Weights of a small GPT-style language model, trained from scratch on English Wikipedia.
Size: 15 layers, width 384, 12 heads of 32 (3 for keys and values), vocabulary 5499, 23M parameters.
Architecture: LayerNorm before each block, rotary positions, no biases in attention or MLP, normalized queries and keys.
Training: a variant of Adam for these matrices, 444M tokens, 6778 steps.
MLP neurons of a small language model. Each row is named by its layer, matrix (gate and up: input weights) and neuron, and shows model dimensions 64-159. Each number is 500 + 40 x the weight over its row's rms, rounded and kept within 0 to 999. Numbers have three digits each. A neuron's up and down rows have the sign that makes its largest values positive.
After each neuron's rows, "fires after" lists the tokens most often just before its 100 highest values on Wikipedia text that the model never trained on. A number after a token or word is its count.

L6.gate347:556561533533430501470492509477391564545504516496506572476558508464553487514489561516528470479495514460452510526531533459558567434504499417490532500462541465494505509472450468508433512507483444488531523464540429503500525512474526588522594486502515507432510441484513487528537458508522543519
L6.up347:563538501538430478467534528479408514509514550505545543457546488544566475445542505423513508532466493599476498549510490472584531556459540509550496537500447505489496573463508498530427526504511508475529483504475446444512489634486534501478540498484416507545483553485522526484517451493502529498
fires after: " |" 34, "," 17, " R" 6, " the" 4, "|" 4, " A" 4

L6.gate275:457460555508469523541488461427517496486533516453522478471528538457517481575557510483488507465580528525545552465411554541547440373520444539493443459570542427495484493557448504498454507501553508504497469509471422544453511507492511515490531459512431475506408539484460590513533579511588438527
L6.up275:463473470469611549451497473483479462435444514491431571500482483515479557509419510509477510448458485507491500493595512521441538535502473503516550495488524493523498507508503557545511508504467534446506543587505544495548525448466502429495542503480565531518574534460522426424502553494397576444
fires after: "199" 27, "200" 11, "197" 9, "196" 9, "202" 8, "198" 7

L6.gate427:478473468454544491516499460461517562490564473463472484469455466501512483448471491503525529473505548484557529467562481448468478476471421522468469504490518471471485417525536515502531498481444503486473552530562523527496530479599547514493500480524503476501516534514533426475502442414409493533
L6.up427:470493479498513453543491522473564521488523479440494452492465518563423541477465452522493492430512518508530487482550502457507480475549526497510564491510511441483467401451509615487593504524463511545528506528517500473546503478561560517512448437511487504531468580532566467515490496438473516523
fires after: ".\n\n" 34, " |\n\n" 13, "200" 7, " " 7, "\n\n" 7, "202" 7

L10.gate490:485540532499528454535544474454512482545505465559476482481531498540477506598495520423518472499449419512503543452513520464532491496495484485484500457557544495475435507513559473460505558460525536461408533485520536570494501481541458477480476509461555580497538500443505526451595464459481527516
L10.up490:519485446546527416456517490533523550517433473567545447501527517521460560546501470473564392493497426475532496410474480457541453555515407511450598512509556489481421470454534516485501564524495455499477535549500450430533491513463507464498522511488509558476423542500507472453541489422473462502
fires after: "\n\n" 28, " |\n" 24, ".\n" 8, "\n" 8, " |\n\n" 4

L9.gate231:503488604522492539502471458457434569544493486431513462524572467468467505422512520440519517411543494496537497508480392466458518359435530480512501494497563488494476456472461446472521499477486498495506594474467459539466549460500496559516492520499550518539532526535604484528441513513527502540
L9.up231:530499535454560593463472517503506491510496518553520430464491432485409534531477505540503515502529495449468506550485442505553528443486506538534470510501490481486464510453508494510512517520427419542487555524421509419531496398562563489552490534549521534596519532494522602527470432478517444529
fires after: " " 84, " (" 5

L5.gate730:476522537532483487517466512464550421510543456558565476486515569452536498504458491549539498514452404477560529442397524434488502476431459487554491568454446507481513593500425484469518500515493526530568496439517503492533466421408457504536469516494504559474493491477484457507462481570491490485
L5.up730:507491536576518494517481578501543456513506473512500473409530525466489471488516498564559425512494459504495511480442566471516513578476450567550467553374474542433502623515458509470482482623553478560586461442462469465505457495447501484555453456519502475495481532466509451541462464598506440535
fires after: "." 28, " \"" 21, "-" 9, " (" 5, " " 5, " and" 4

L3.gate356:556528554487436517482520496415480544484549532553503483504459567457504471492497486520509502584580437501454521506497524503477520481470507517495466422502563471439533577501481487462522502432577446463501527434516552555577477493462479497487548482522537479541479513511515465493466477533394507553
L3.up356:485527523490522497517466524492484544517489557537492467468479602480506530433465462539575477504528487494449551477528578493450544472530484461526476503496543457435575531477450512477535505469573493434495477500462541515601440491484522419509520511526539422538520571547482487523501440477431473570
fires after: "199" 21, "197" 12, "196" 10, "198" 9, "194" 6

L4.gate72:482490546450531529556508457521485495534510460491436488509551528527557456480529478489459527466464493454499468518568493507429534480463427510471498484524592512509493482516486509502481452465490538428467534512565511539497565524550515522513475498538564497454551387537507523525552450447451491470
L4.up72:457491513507453503492474472521502482491573451515486461436599581508464463484531517473496461442451471535520475499492515482461486483480462521559557455434610496444476558550524529515506488511597538525536494508532517485526534510546487550510423487537522453484511450487475442491587526488512508515
fires after: " \"" 51, ".\n\n" 10, "==" 5, " (" 5

L3.gate40:463533582452497518421433467505495476433488544500558610458517551461496491519469491492521546551451523504470528516504545532484496481422472500444419533482520551493496448461551470472553534516565566478483407478453505582522544479448448478468517529535466519561504499514504481505511511561464453553
L3.up40:459563526483521481425468502505531437409468489475501531534477503514460559525442519365503509479520526570479506485534538490539491477470508512548462538436571572439513506507504478411526633463482525538549471460444536521517496471512473529474502473491456450647529472523461511477526538482436524560
fires after: "199" 12, "197" 12, "198" 8, "196" 7, "194" 6, "200" 6

L7.gate736:467495544430519503551509484417523508521528552525519492520516483470495435496538486479496548427510515456571487456532486373538506597455521504492475536533507459513512408452510492447498510422496535413460521428526485553483508521496463500488539596499498476484462515521556502470499479486513554500
L7.up736:499491503532478469514503536483540472551562497543559484515484479493473509437485560514514474492458499443499464459545491449506493601487534499520505573510508513489491444460515568492579572496501520511485498479556449486501509491504444487553489496494495461511474572414616432522550564533477494407
fires after: " |\n\n" 24, "\n\n" 11, "==\n\n" 9, "==\n" 8, ".\n\n" 7, " ==\n\n" 5

L4.gate353:474500496462506480535439576482445493492501483498523555392506570528482450556530475478528534461516512493521544484487488482550430473500495497510521472450537523482417479561543395456523514500592526491431510461516513496438484530471477535552453491499500480468471485478408525532501548533513454454
L4.up353:468523496498501508488518567503486508520420479477473542451467517479488497419544547502498509479523437439406501501523465472550486430480555562512498550497555475502526474431518540588463541521494511493443471447463401511491428471506490512485464469435534450562475541531430534490598556557432518519
fires after: " (" 41, " \"" 37, "-" 8

L10.gate357:486478411441548533479589479419496519507536593494501542459500457474532540495459459529502541452490500493469474553466592530498510492536528490464466535587561456390553443568489511577460508481441509515450513471536456492476498570535570553507488568509501527566559499564434516440481483518463492555
L10.up357:485403415465526469464532480488434480531547529523464561485494511417513527489561475568504488440487491511439497530483584523491477496501473506539564434544514565494574422494478500549433552511497511532464454484456463523567456547549511506463529562577405501568506518582438543496444480514480469472
fires after: " " 26, "," 18, " |" 13, " s" 10, " S" 9, "S" 4

L4.gate682:424483517466475496527428495424532430540527519534510464495442581514476458474490459505535553602502453493528550434498523508457462513503465537503506480477572511502387556501573529454544519470503505504467547486519443547482420497494522443522476540475500572517530479532417511551468510469500519505
L4.up682:450549524528434517480457510431467489457460514487585493527465479512472475543494496477487511524496494581521499452561486481528547475495502477456545540542442477522510533524582509479526526454444541469489552500463531596502490536537513395478529528519515510419539542502492488528497498464423491482
fires after: " (" 25, " \"" 10, "\n" 8, " =\n\n" 5, " un" 5

L10.gate485:494508439538489495508550514409537479532451527512508440478435521454443481534514558590458460495500495414515456544466439444555502438552499520433487530450492484464474497517563446470467477464513491509464492440565438533461466460501542469480470547500467513517526405516464519524415425549540483451
L10.up485:474504498403505509501406447450490536454462522465502510485491460540462481523480544513512510460544537483512503503485508529543479488461514542535623446524516490550506545518561449461458510504525576493435518513433517550484529431548517507570471542470506568512494491438479513478438525602514541516
fires after: "N" 20, "A" 17, " A" 14, " N" 12, "B" 6, " (" 5

L6.gate667:381469503506483496517496484498536456509492506500466418481507569506419538493518492465520532522498480564546506439463455513503451504458524564510493542474596553477459513521495461522498532469496464554501463554515527544514475488494528444541452477493506505577556483493515504445507516523501462410
L6.up667:539464459499430505425560516508474484501467524539506438488523581484510461477456447534507496510510450518475495432469493526485483518555491509494535464467508474563529519513542390499574454478450521438483523519479482498478457490476444535523533551448496517449485490495475507475489531441536554459
fires after: " \"" 20, " (" 9, ".\n\n" 8, "\n\n" 8, "==\n" 7, "==" 6

L12.gate419:500513545521523506484510495501573505513471498410437494495590531505473506482545467494477522511525498484497444450560511583570478527475477523525499510519544573491481493448484446470508486460435506518474492476470461419505518573498438471502507568452536461482542443477501444536474416558519472519
L12.up419:476450523583592558447535529472492501541548532492461480516574428510526544540516502451466540533488507486444528419487541505529499510555486536496551460518459428494448452503502470537396454519542502446491507478532497477430560450482486525518449505436536478473534417616519500539444523498519482565
fires after: " A" 19, " S" 11, " M" 10, " T" 9, " Y" 7, " |" 5

L12.gate452:441527439443482535496519511521488472449480545496529547497460486457567484517510498455521611487515558508488483489475546524510523447439489512445428457492560532481510436465492428525478499490449494544560550477483460493518503456560518510495472601476490470505473512566475500522489583475598491484
L12.up452:519498486544559515524491515472537498421477499494567565492476492479554502452554458518508513516482470484420501525466555532440542481509499498442459512505579517506573481520476506497501537475572510504494479572520492477489497475482539482515438537532482503498563528516482504493492495482477484547
fires after: " |" 35, "," 24, " " 12, " im" 7, " S" 4

L10.gate726:492513553486534550540485491421479470510524501530503501503485490451537514537505507484545539447472473473491504504471526497516521489462508417478498461467511491587519414587540488422492427524600504522512498488520493472526452550468518510492509449439557501476508462529539545532401542480557523564
L10.up726:502475543508536542530469439472424579563510567589541536550504454474509459563459449554536546437499514468438536515500537469479519452541424493505479411493528494412556463470483596530489422391527450481552494492438492490474470531464492523495531545555510492482568518530506492551489493521509527519
fires after: " " 35, " Ab" 8, "15" 6, "ens" 5, " S" 4

L6.gate93:483481522500464466527521498523513541539506604535501483478495511513488414498509524437430444494538442560503498515555539539484506531456561479505457476559470589507499516484496472511526464558476471432477473515486413522519522538568503423503510533542491447532445582535451468498515444457443485552
L6.up93:478516469444497467380523522475484546565476515533527498509428487470458470488528568514474497551493431506547517463537430463553427488452537509481471473559480514561522475457424481572491563533435557450510486488524519492509535542591430566466550583461516507556454554522424551502492458484445452463
fires after: " " 57, " (" 5

L6.gate144:499502406510456451481465459454509518470454486471491561452540525421481514496549483526480504529460450577506617546534498483498494581534503472544469530471533516532444464478492401487512469460481475448534499485576596513467529472462472499554461479429472590493518454527471580457488489517559478415
L6.up144:439461488472480502449490437411464479510466469511442519464514569448447511477477478575515569563461470569484601528520425481492525540489443448531432536394535538519473474459533361458516512506554501491477498511514544484463466423471436485529484512453444551529534499533463569472479461516521510474
fires after: " \"" 18, " (" 16, ".\n\n" 8, "\n\n" 7, "==\n" 6, "==" 5

L10.gate388:502561506440505511474510535491515531458511512446476504385476544621545452562472480490490515471470473423532467511495507493483493479376502574493474553531533482501441510451573517456516440518449531520494562542488542466458515501495526559481468510490484508541470448457526507521527525492513553558
L10.up388:439495524532506450501495508566443484483548505471385456458486609509478528562453496515543470526580504539537475430473623433453505501483551527570505483512570536481479560418452491482461483517467483462548536508463504487453457464498495581514502442527501490500488451534519506453551569495504483575
fires after: " (" 24, " \"" 19, "-" 11, " c" 8, "ww" 4

L3.gate242:504554520573451534521474438520438513477510522483499544465560540458548490525519600453566509558457470532498531573442507445587543589513471502503474535422474484446533476506519501435478510492462477490367522513563464497509476550510476528443514574472461497535510494478507518521573506459462451547
L3.up242:528575536543447529534493430493410536486538518482516534448541540467550508475525576453565524542475440555529519518471499456558541560448449489462443553458455492469511469538501528455478501508448460514404519510571403472492506495536469522471513577477438490511496503483509522514538512482431488492
fires after: "," 25, " of" 10, " |" 10, "|" 7, " to" 6, " in" 6

L7.gate426:462504504450490475521549419548430529565522481490505493535521453544495432438549520498485514474498494490510488525519490458456492462490524501476475522505567450511519493467580485557471533435519514441429524478489483551527494495580475400552501477516548494465567508484524540441521482478482525531
L7.up426:533504544539450482478496440561495508520539546502554472574506358520454477481510513529478474490515495442484485510486427491463454474504528552539532559440570510484467492440528561508555504493440498485497519448504446475598482496512499515527510488535543454485479531479543506498471495416477519459
fires after: ".\n\n" 40, " |\n\n" 14, "==\n\n" 5, "\n\n" 4

L6.gate523:447467502520478492537516497442543591469439520493551503453444481469532457551571518454495503564532502574600566487493465474552451492483475461474489423507508518425460477542620488424529565483559476532519509533529483478512559484502504472414514541472481514572496502498442471467477499512483481538
L6.up523:501537569459467541462556466513453476452517470431492577431475461507548558491438493564510445521461468494445471495499520568548484510530521474501481519479550552565467479433477472497510513495564467490469457423491448494536497497447500517507479470463525461513499472530427425488502523575458509520
fires after: "200" 16, "199" 13, "197" 13, "196" 10, "193" 10

L3.gate449:547512508424504442490586548470501526548508501460456476464455506471523456526539444436469486519450516491548534538438435476484491443450459470530457502493489428444461494540475473522508485500525486533422512453459406462493496510536468497495496572452539561495539548489546539465491434542508526489
L3.up449:559486532461466469492541551533438496491504469458497558454479529496514415487509513529439460502445522500497478544507493517523507423489438500597495507487472470493515473454590407468473461497544463607490539499488458467545505550516413500419505461440472484493545540532509538506507530543526464437
fires after: " " 47, " the" 11, "|" 9, " |" 5

L10.gate170:453493477500545479451510559474566590533507465452538487400485529566527484420460520479511581484484430423513478505505483521481490505496514430514499558483532492525446530539481490522480537478509508486454473456512474493418488476504574469543545526447520567563495528481539543405485454478509507497
L10.up170:523542539533479554517498445518539446518511518471550471512490457456504533556511505492468511457555459484493540480478537560451530451455482437577513508435552486502544529566526529516493515552525494459463456443503510508485478561429469576549508503484521537453482539504564456459526557470490495482
fires after: " (" 19, "-" 12, " V" 7, " Ad" 5, " g" 4, " \"" 4

L5.gate291:452511470455521475472498511490472472498508547493552515516476461488497505550528398445460428566420522559482472508517609483547510435474515528471493488590561554510521443508461429551557467522545555587468521515428531506570511552491507546515421510545529511490488575544397488473454482510523454516
L5.up291:453480465431466495473505488478524486485460525538490486480520498470528438516491520471477465489531475495460506441461551524515473483495494543499515511557537502519483448515432475509498479507551561586442494465453524548528563549512493551563431483547571488501496497543457442455433569463561495580
fires after: " " 88, " (" 4

L10.gate709:469560488501601459476475486465459514456471531513544490421513513520498492524500466556470490508485460498535507543559523415488483507538530492476509565485495381456504487513485511545475503553498461478497571497542475474510516503515531444454487536516553538433404445537561496465464434474458457454
L10.up709:508518518478497518530493493473487503517517498522465514525466501502460532435490511577500465477470512611583453545486513528561521538527459435496524490516592553563461454520561490498514461444510453571497525457461495469515498531517549550575461556468448495468437463543429553462544509485474490503
fires after: "," 21, " H" 10, " A" 9, "A" 5, " Gu" 5, " I" 5

L6.gate665:480499507439536492492486561472476495463495548517514488482568578482531469517478488502515528481468457532486505435465488573545481528489498457521487493541476528550365463523534446455546487503562448467464492581540503542459468523525515528574499482491474487442435408486554537478520531514485493494
L6.up665:536463520499504517476547559517502519447545535520500428508447518519537494545510485547455503465491505488486553465445484545432508529425507520513456449501504560527456502461520475542474452502490534468466523535433507535493424492498492465497440533429491469427450502544477535442538560489546498505
fires after: " (" 21, " \"" 17, "-" 6, "===" 5, "\n\n" 5, "/" 4

L10.gate606:469508499495563515535507562466494526538507467536479440448458522518513499525434425516515550493408500458447438469464474529465468547479496500446453512498621498548503461471488390507461572531490488468490533447488447571505501468561550412500491534451449561526511402484477517454508465481500533468
L10.up606:467513534459485526518477543489479489480492550510486440495435409444538492483427520464536547582520550464564547557469555561453503514508459553482560499503548478548476521460359469650489497554548493468572511542449525529514508466511595456503564491436558482439564478502470531495562505478478512442
fires after: "-" 33, " p" 12, " re" 6, " " 6, "-p" 6, " " 5

L3.gate265:481490540450518535502530525437446466466423522534476414369575557527570445477538515442462532470521504486507529411477577519479544520515458524410533519556512565486459506470508496472481550478544517454514520485541498534475589495498447542464497497498529445411513477493452519530534517490533474481
L3.up265:451471530448511570484524508458456484472428522495515420380562540540572483500526514470483535499527512481521538440468593515516564543528457534437544521570495573458468475479507488468496529509618523440526521479529527500461567487502440525477467494479506441428518513496441530543555498510537473486
fires after: " |" 50, " /" 9

L10.gate445:467506471513531531595518511554521541470493483510475456431518504533473458501517500505459463570605479447528508508511458464482488586455517475467522480508534493519489514482534453527418558506531572490447586459453554539510476429554532531489565517499491533509484496471479513530491492456531513495
L10.up445:507603514535481528513537490455521530494491509474426554501473526503512512409505605523496495480482449461491487509494468529460480507420497541485454486451479506517470583472419540560387521568477540550509548490519446482462465512484563625412492528497470517495530432453474511524530527535463494441
fires after: " " 34, "-" 8, " the" 7, " (" 4, "ry" 4

L7.gate59:458456461475540468475573508480535503567510536515482519539484519489414475580526575471466535484466468505488538572531476514495504419527511461403501479484529533530496480508498473463478547486483459431471540548477414546502533574534419445502584539515549568572541530506528506500529460468477465486
L7.up59:478444459411552507511511466487500471508494586539481526556500427463392534540518547439447500550508537421549473518474455496524414543498495533482498546410492467457488556477471486475474481547457514452447449567496508474569490508551585500553547541506542466496414531499559528509520490469520449492
fires after: " " 81, "–" 4

L5.gate194:432531577476569461459580477518529573557481508479495520484448472481591470485516454585491490465454488453459527516526443456483495370483494497514489491592499481482531459478488459455528456472482494523492608540488437462457580479550467456456546525421457512504489516514515474510550552488433551421
L5.up194:501520523450538462478511523548530548522511542393490567512527432536548496475472467522526473487537524434520459457533497420478499404526486402526557449556488474531502434491494475475510424486455509563462572588499450494537526510560462465450557520464432468505494516544513489510549580439517588485
fires after: " " 78, " (" 8, "–" 5

L4.gate325:446439567480499500542510478598503500464543468560494545466473480536468450595464491454492485547465459519521493442491535467554404479479478485477484505513538506521547486470475474494514487531527584527459499432535533507460453516530544494454379467523530497490448553459436495484478484413527504533
L4.up325:386454419550527525501496548561555514485485450473466449496521495527554471537584435513586528516552571496487510386495501496462505525554495469451491556472509511527499522446497522513544555499483511606508563452449499517441458422505496513486465473495426464495542572558492478569450518481504534557
fires after: " (" 19, " \"" 16, ".\n\n" 12, "==\n" 5

L7.gate597:495564511475485547498463530550529588509588521487507523451434519539586483518565510488512486530492526421500521523535412434561450525442489469468495548595514493475483458434495503475490526582485564459400581467503493504576543485505499526478507461448499500461506510472499540556502480544436542502
L7.up597:483490480459527493507489532501446525505451458509422511529459516459470526538465550482537495503472471436472453473524439554420557487490472511491498517540525571546485527437539514506558516511460493490521500593487406491433479493420441503524593490528468565477506521457466505510435501470497537480
fires after: " " 58, " (" 10, "," 5, " G" 4

L3.gate263:453465444399507566461457499456522452512474541516483486459525508501579416487477522454446560432540537518513501467534524473475495414474479492418536490542530544487502483518489513495485546501550542436511543471571537515480611488547483538486461506457497446481481479518455506492472494496537437454
L3.up263:448446505448469525493433459447527473505431513516502470427538494529558410554485534481469509440537500502490465436516532515484541427502433480426574470557519542506479485559526504503474536488596497469505558444548528517449594478574446529482479469447484465467518476555440549479461562476553486504
fires after: " " 34, "." 16, "–" 9, "," 7, " |" 6, " (" 5

L4.gate557:543495500462583488453511455461480582518440450510516449469480571511495418562539508561550539518539483500568465456516504475514461446442569502466453462452511495506488488449602451586489474502484524522496517556557460468474436489549477514483500516491481468566457501520497490546426452527515494459
L4.up557:577531475493468562464551429442497424499544536472465599509487461459589499452435566519436476491493417508498465484503481570500518425474467526546443533453471482467560560446594497471446455522502483467456485584523482537510476504520516475508471494524487579522495427516537509477528515627501485501
fires after: " " 73, " (" 6, " rail" 4

L3.gate389:520576512514495538504459444460423512534495501448549559493558543481500458481523573467527507516444493523537529506485459487548521561442453515484478554413495487442514486508495512498445510502436514480390515514500488519393535501564496525502576515485526487553503429510483519510535533416516482555
L3.up389:493606519574471517513492437473411534563472519456557541481551493491501559482529593474523487569492512537489455446481502458561518563488476511447523535436445506515543476503509508468470501489471527527443491544510456483514520507523500493484518533510480441545528476544533491535543506477485480530
fires after: "," 20, " of" 15, " |" 9, " in" 9, " to" 8, " and" 5

L4.gate596:475534524461449549437512524481473565495504439555514481465514502557508483543525524427440515473501455498435510540527500452490534451522540517512490536524511414498576474489439544479449521455483495515443524447534467536498545543502456487469545521490453574464511595499471505412515449476483549499
L4.up596:484508510502458553488464494465493469461524493521559455458495544482546466493584528472406475502574446534451501515591504417483506445513512456542501493488491480555570503507463521490470516534528470543484510444503411509521552527551494520448500495556472548542457510477480560486544460478467508510
fires after: " |" 37, "|" 5, " head" 4, "===" 4

L3.gate317:582577503507529515502552550498533512565541468585417519473449514456513525507487452521496570445505529484455540565535444451459521554534474505534438503494472435499530531507459468486535484525489518500488496462518496458566467499495507508463563504466558506497513483497497541479474424498477485514
L3.up317:626571551538521525493530525459542504545533481559529490456482509448510552477549435490489528499575524471467514553556482461442540514487517522577478516514509433491530552530475439521565407557468481469526433453521483463568429477483472489472459510465610508496531473547555545501446424555495502493
fires after: " |" 37, ")" 11, "|" 8, "7" 4, " the" 4

L10.gate522:502466455529574529443585492531451465419521473454511491451539539483497507473493510519476535516509492552488481506479556520413470435482523474500360578467506533492507510537454496530479531538493505453534529531515510503470454569505462474537519458460582549564505528520506471433475495488519479533
L10.up522:543514486436548513508510518493522565499538523471577498529533462544545456540449486493434543557580521522494502469496554580468496472510479402493474562443488546489505472486481484521485455559484499555454544456526467513534502565570463534504592499428498525500582506444459495464471514513445467518
fires after: " (" 25, " \"" 13, " g" 10, " qu" 8, "\n" 4, " ens" 4

L5.gate53:472462481441496493509482500457477523575493451478468490548579475469454467521545490437531550493495527643527509499476490535483524495479499560434474496489527554493448553536529478517494512463459452465493579575461495525424436505477502600500507505541500489457509462492483464436498531439507525473
L5.up53:470430542456518499543502482497459478480514551471468502462496521501441430600474544519526478523467410551460526418490417523508501591494443535547434527488473521525504451482514487467536509469541463494468470559549503490494444522480472527514521521465478500535529556496455545428539476473531476443
fires after: " \"" 28, ".\n\n" 12, " (" 10, "\n\n" 8, " ==\n" 6

L10.gate181:482494546510521544514541502421519534523546508470534510440558439468476370498481588476489570426489510476543543473475516532489576512516539477445434524496488534507517511572484477471450463520529541516494531533514503451471524531544475503464501517515507597507554432538469454482436452504452483532
L10.up181:394516460521505519494481490515483490438482511491490514480569497492393397458441516470482548426513493510474567525479469534506510487493517536502478457459511511497468515531439480576552556483543472493504510515468493481569435522517453518478494501521533523521531542504475548565503423514528467545
fires after: "16" 26, "15" 14, " " 11, "14" 10, "17" 6, " (" 5

L5.gate416:496461493546431473522491543500517495546490481516484577446437564499519433562451500543538467491472430450529492496470499475466528572444496552546470577424483555493469533538431490514510516484567518482497508457497416535528476484453441451570498515518559524569498541491446486510484506552513442481
L5.up416:555540536532494479478500528520533516524502510501576561423455496521542487462481545553488427494453452494524474426491544438548516514540582560511490537454421514491579534509432510547448449486513523508483536510537484499569421446508528476461458502443472494519456516517500494527517475578478434426
fires after: " (" 37, " \"" 15, " sub" 5, " their" 4, " the" 4

L10.gate82:463484495472530497527468509485500544470502520543447440544446506460519472583506438519462488565440484518522488466513578503512565515506475527486452472514566483477490466548521490552522535506485513527477527557541527525486485512541542476509544569479452494488504546601416470449470463469549481485
L10.up82:496533549459516560425522517436487555520517519453505559461518501495441490520476454480486518458506542519494505524473564508505569473518527479521470443519482445525533449513461492540522528434486502542586537527468433540543514527483486486544462495452525430569514563542484547557410480531511439470
fires after: "," 34, "3" 15, " ." 11, " " 8, " (" 6

L6.gate552:499501616507495480515548469504529424523470390488440481512515575496573490561520519545524510495481451432435498507404492515455545462436398494519494545502530483539467507449473510492460478534518515492514508398532446518490473454489455483515473457465509529437556520535419506508485468457580563513
L6.up552:539451525579490486475501514528568451541518440521475474546462528492458522517473520487501519498488486483518451432449499482450494545444464506512496489482509461509539570473438531534506438570494534553509526480488480522531366467489491562542452477516423477498491527446507487518506493533515498485
fires after: " (" 31, ".\n\n" 12, " \"" 11, "1" 8

L6.gate110:501484546460471467569485454467549520466573482504516540511560487448447470484496556360465507490479508516569505522495510579545569476497591482496541454490587455444496526506556495555526537508488569498539464494532564496439506546582528492542534417528512505469522362454497472429491524500501457499
L6.up110:552500504515528502561521461420559495501579505493481519496583492435457504539511527459486482480473542591545520549482503578478544544487534575541532475462510482531516531511545537496529442577522497456491485456462526444464460530518508535486526462504507495509530459496484532440576498548492510524
fires after: " " 37, " the" 7, " The" 4, ".\n\n" 4, "–" 4, "==" 4

L6.gate392:517576471494549497513480495443467499485558495527473506481476533583522372520538511484513498505482485499496561499508455512467520556540486536519481561575550403561573521468524529527498502474424549479451454490434558496508476499549491487459514515468501568471534521510528419473531531455445496477
L6.up392:562425485476495456495461534478434520454541503502503502482436549545522573537510486517539490504528518460494442497501523522521434621513493578498555553552483458510556580513543539461546511495488574483507408500423465466519437521467536488458517556503519485430492535475507394468520525478413535525
fires after: "-" 30, "\n\n" 10, " |\n\n" 8, " |" 5, ")\n\n" 4, ":" 4

L5.gate562:537512475443482533523584439467490509576497435536474549444464547500467503535505429405501474510453521521525518530479469527531581560458486505508479496524555561510487468523578501468499481454453539454477507481512465538458508594474459499489521425484509520482584512551509457476475440532531547504
L5.up562:498500428499516482511532478433518517509500448544491521443537548501490517454488430370507462525509457536489520548505486488502541447538498569528578513466568487508533505494528538501484440541472524496489435524442477487520492535535436513523455444452528500466513504456491460577450477524530483505
fires after: "." 30, ".\n\n" 8, " his" 6, "==" 4, "^{" 4, "===\n" 4

L3.gate178:453490521454513490509535501479517476485530494563497487428513499396498461478439513499526517533502451479465521429531488464526538537470504522554368484514549536479443543453487560425549615492612521477499520479481468500489498588516500434492540472452505502529526520540505486578455503515463436499
L3.up178:519432505464449479493516448464443474522471434522497422480493512498573495448455441492468484454510463564515516479583559517511531536440467524456405505479474540485541496520477463474554533443518510455509461556510495543522537472488489466451507498530538509556455404571475535484530469532528408542
fires after: "199" 20, "197" 13, "196" 12, "198" 10

L10.gate503:483527526516519462467549499456500568495406488502445521549524512497487474469439524506556535421562474487567519494501515545527461473497504530492484473491562436490485463482429480596408512554525526449485513379471462502543486517496531410516547490485512568499467500474524482520470506485516506560
L10.up503:557554496545519486438504536532517511506466447501550536520420489507479451490478522580524518490485460437603552436508527457542396491486517566516496457493515469522507470471492479541519517485447492530501557371505495498501482482519480464462561493482475546492491510424578489440521547517532533486
fires after: "|" 23, " |" 21, "==" 6, "C" 4, " S" 4

L4.gate716:413445488455522471519507534521492420555540469572481539471402552469452447552530507503522525565480406494453518534461452519485483460455522469515481553468512516482466477500494513519528542478583415523463504543506527528481478517511423488513484521473469531496513581545437469485476533461492470469
L4.up716:518455418456445529570514502541429469565498512501472476451489492458521435522466469436539473530502506523507515454493500444483510495498470580474497510443443573476566522545584472518536446562549402502517482544498547506494447454481519507522518513535541502510458581442434508460531509479424528508
fires after: " \"" 35, ".\n\n" 20, " (" 8, "\n\n" 6, "==\n\n" 5, " ==\n" 4

L9.gate168:531448469481512523498486525413474508482524464552410512362490590520566541525410433522564485540436495549469444490480566557543544549459529511456439494500500537457500548555434539521535530505506498532485482520490539530479501429494592483498497452503505520485516508571541536467568477495503531560
L9.up168:492499493487502481597520565453377548514534472532523409457478525492563511452435537494494465462465503501438483514492490560486485447526532491529489554539468470529511571483507504500434521512454508488517460550517493450518463488465495552560507490559557529453517500562467545469494500516503548498
fires after: "\n" 17, " m" 10, "ump" 7, " |\n" 6, ")" 6, ")\n" 5

L12.gate284:541483540545513536519485638493495548519506439508516483547458498507471501436435506537466499446494471494527525464490518540463513464449494590532520586507544406496466458481413464540499466522561522465462548520484522442442529440494610545510491479477548457469451427488483426500488499539519501529
L12.up284:485497555478515452503531529494502495476501517482515536529451529488487480464477470491471501501466442481537550474561461572477503456575578534564525503558540516525426477458525484494468526483495488490553527479468478559518440494482432481518448491536488517497472463470516522471586549465571468526
fires after: " |" 44, " O" 5, "0" 4

L6.gate142:492521517375466514488454463551523574508442531463518533476510474555530452535438489460509493463438541492496508546580433540492473430486427474554484456557514515525442455499533507479467531435483497531380633526489455511508552493547461486463539539433458503479517441548492486511494549480425551515
L6.up142:466518532412498480492520458509444608536431550439532499484507542548568455552538445508455513507451508494493497563592400514554449444492457494563554419517516510529525470469566440469508540457506522522421555556491450458516581469544423489402518535491457518504459506548485484548516502524433506507
fires after: " " 87, " (" 5

L4.gate452:527509501495529435441480468488442504564495491361413502473460534489532506520483446469521512441462518451566448466524433530476475456522465551551542522465617519538484521519497481539446571454486497468430544543509485487491496584523447521576509500468502532508515453509456476475490484569453472460
L4.up452:541480454494506450522552491466494506516517510411449514486483517465441481482437501418504522502469493483498468539515396568471440500483459567613514487472589478524552464438475484562507560494562459532476516521510516508489473434531421518562500447418500513516535506425485512534529501536487543408
fires after: " \"" 32, " (" 27, "-" 7, ".\n\n" 6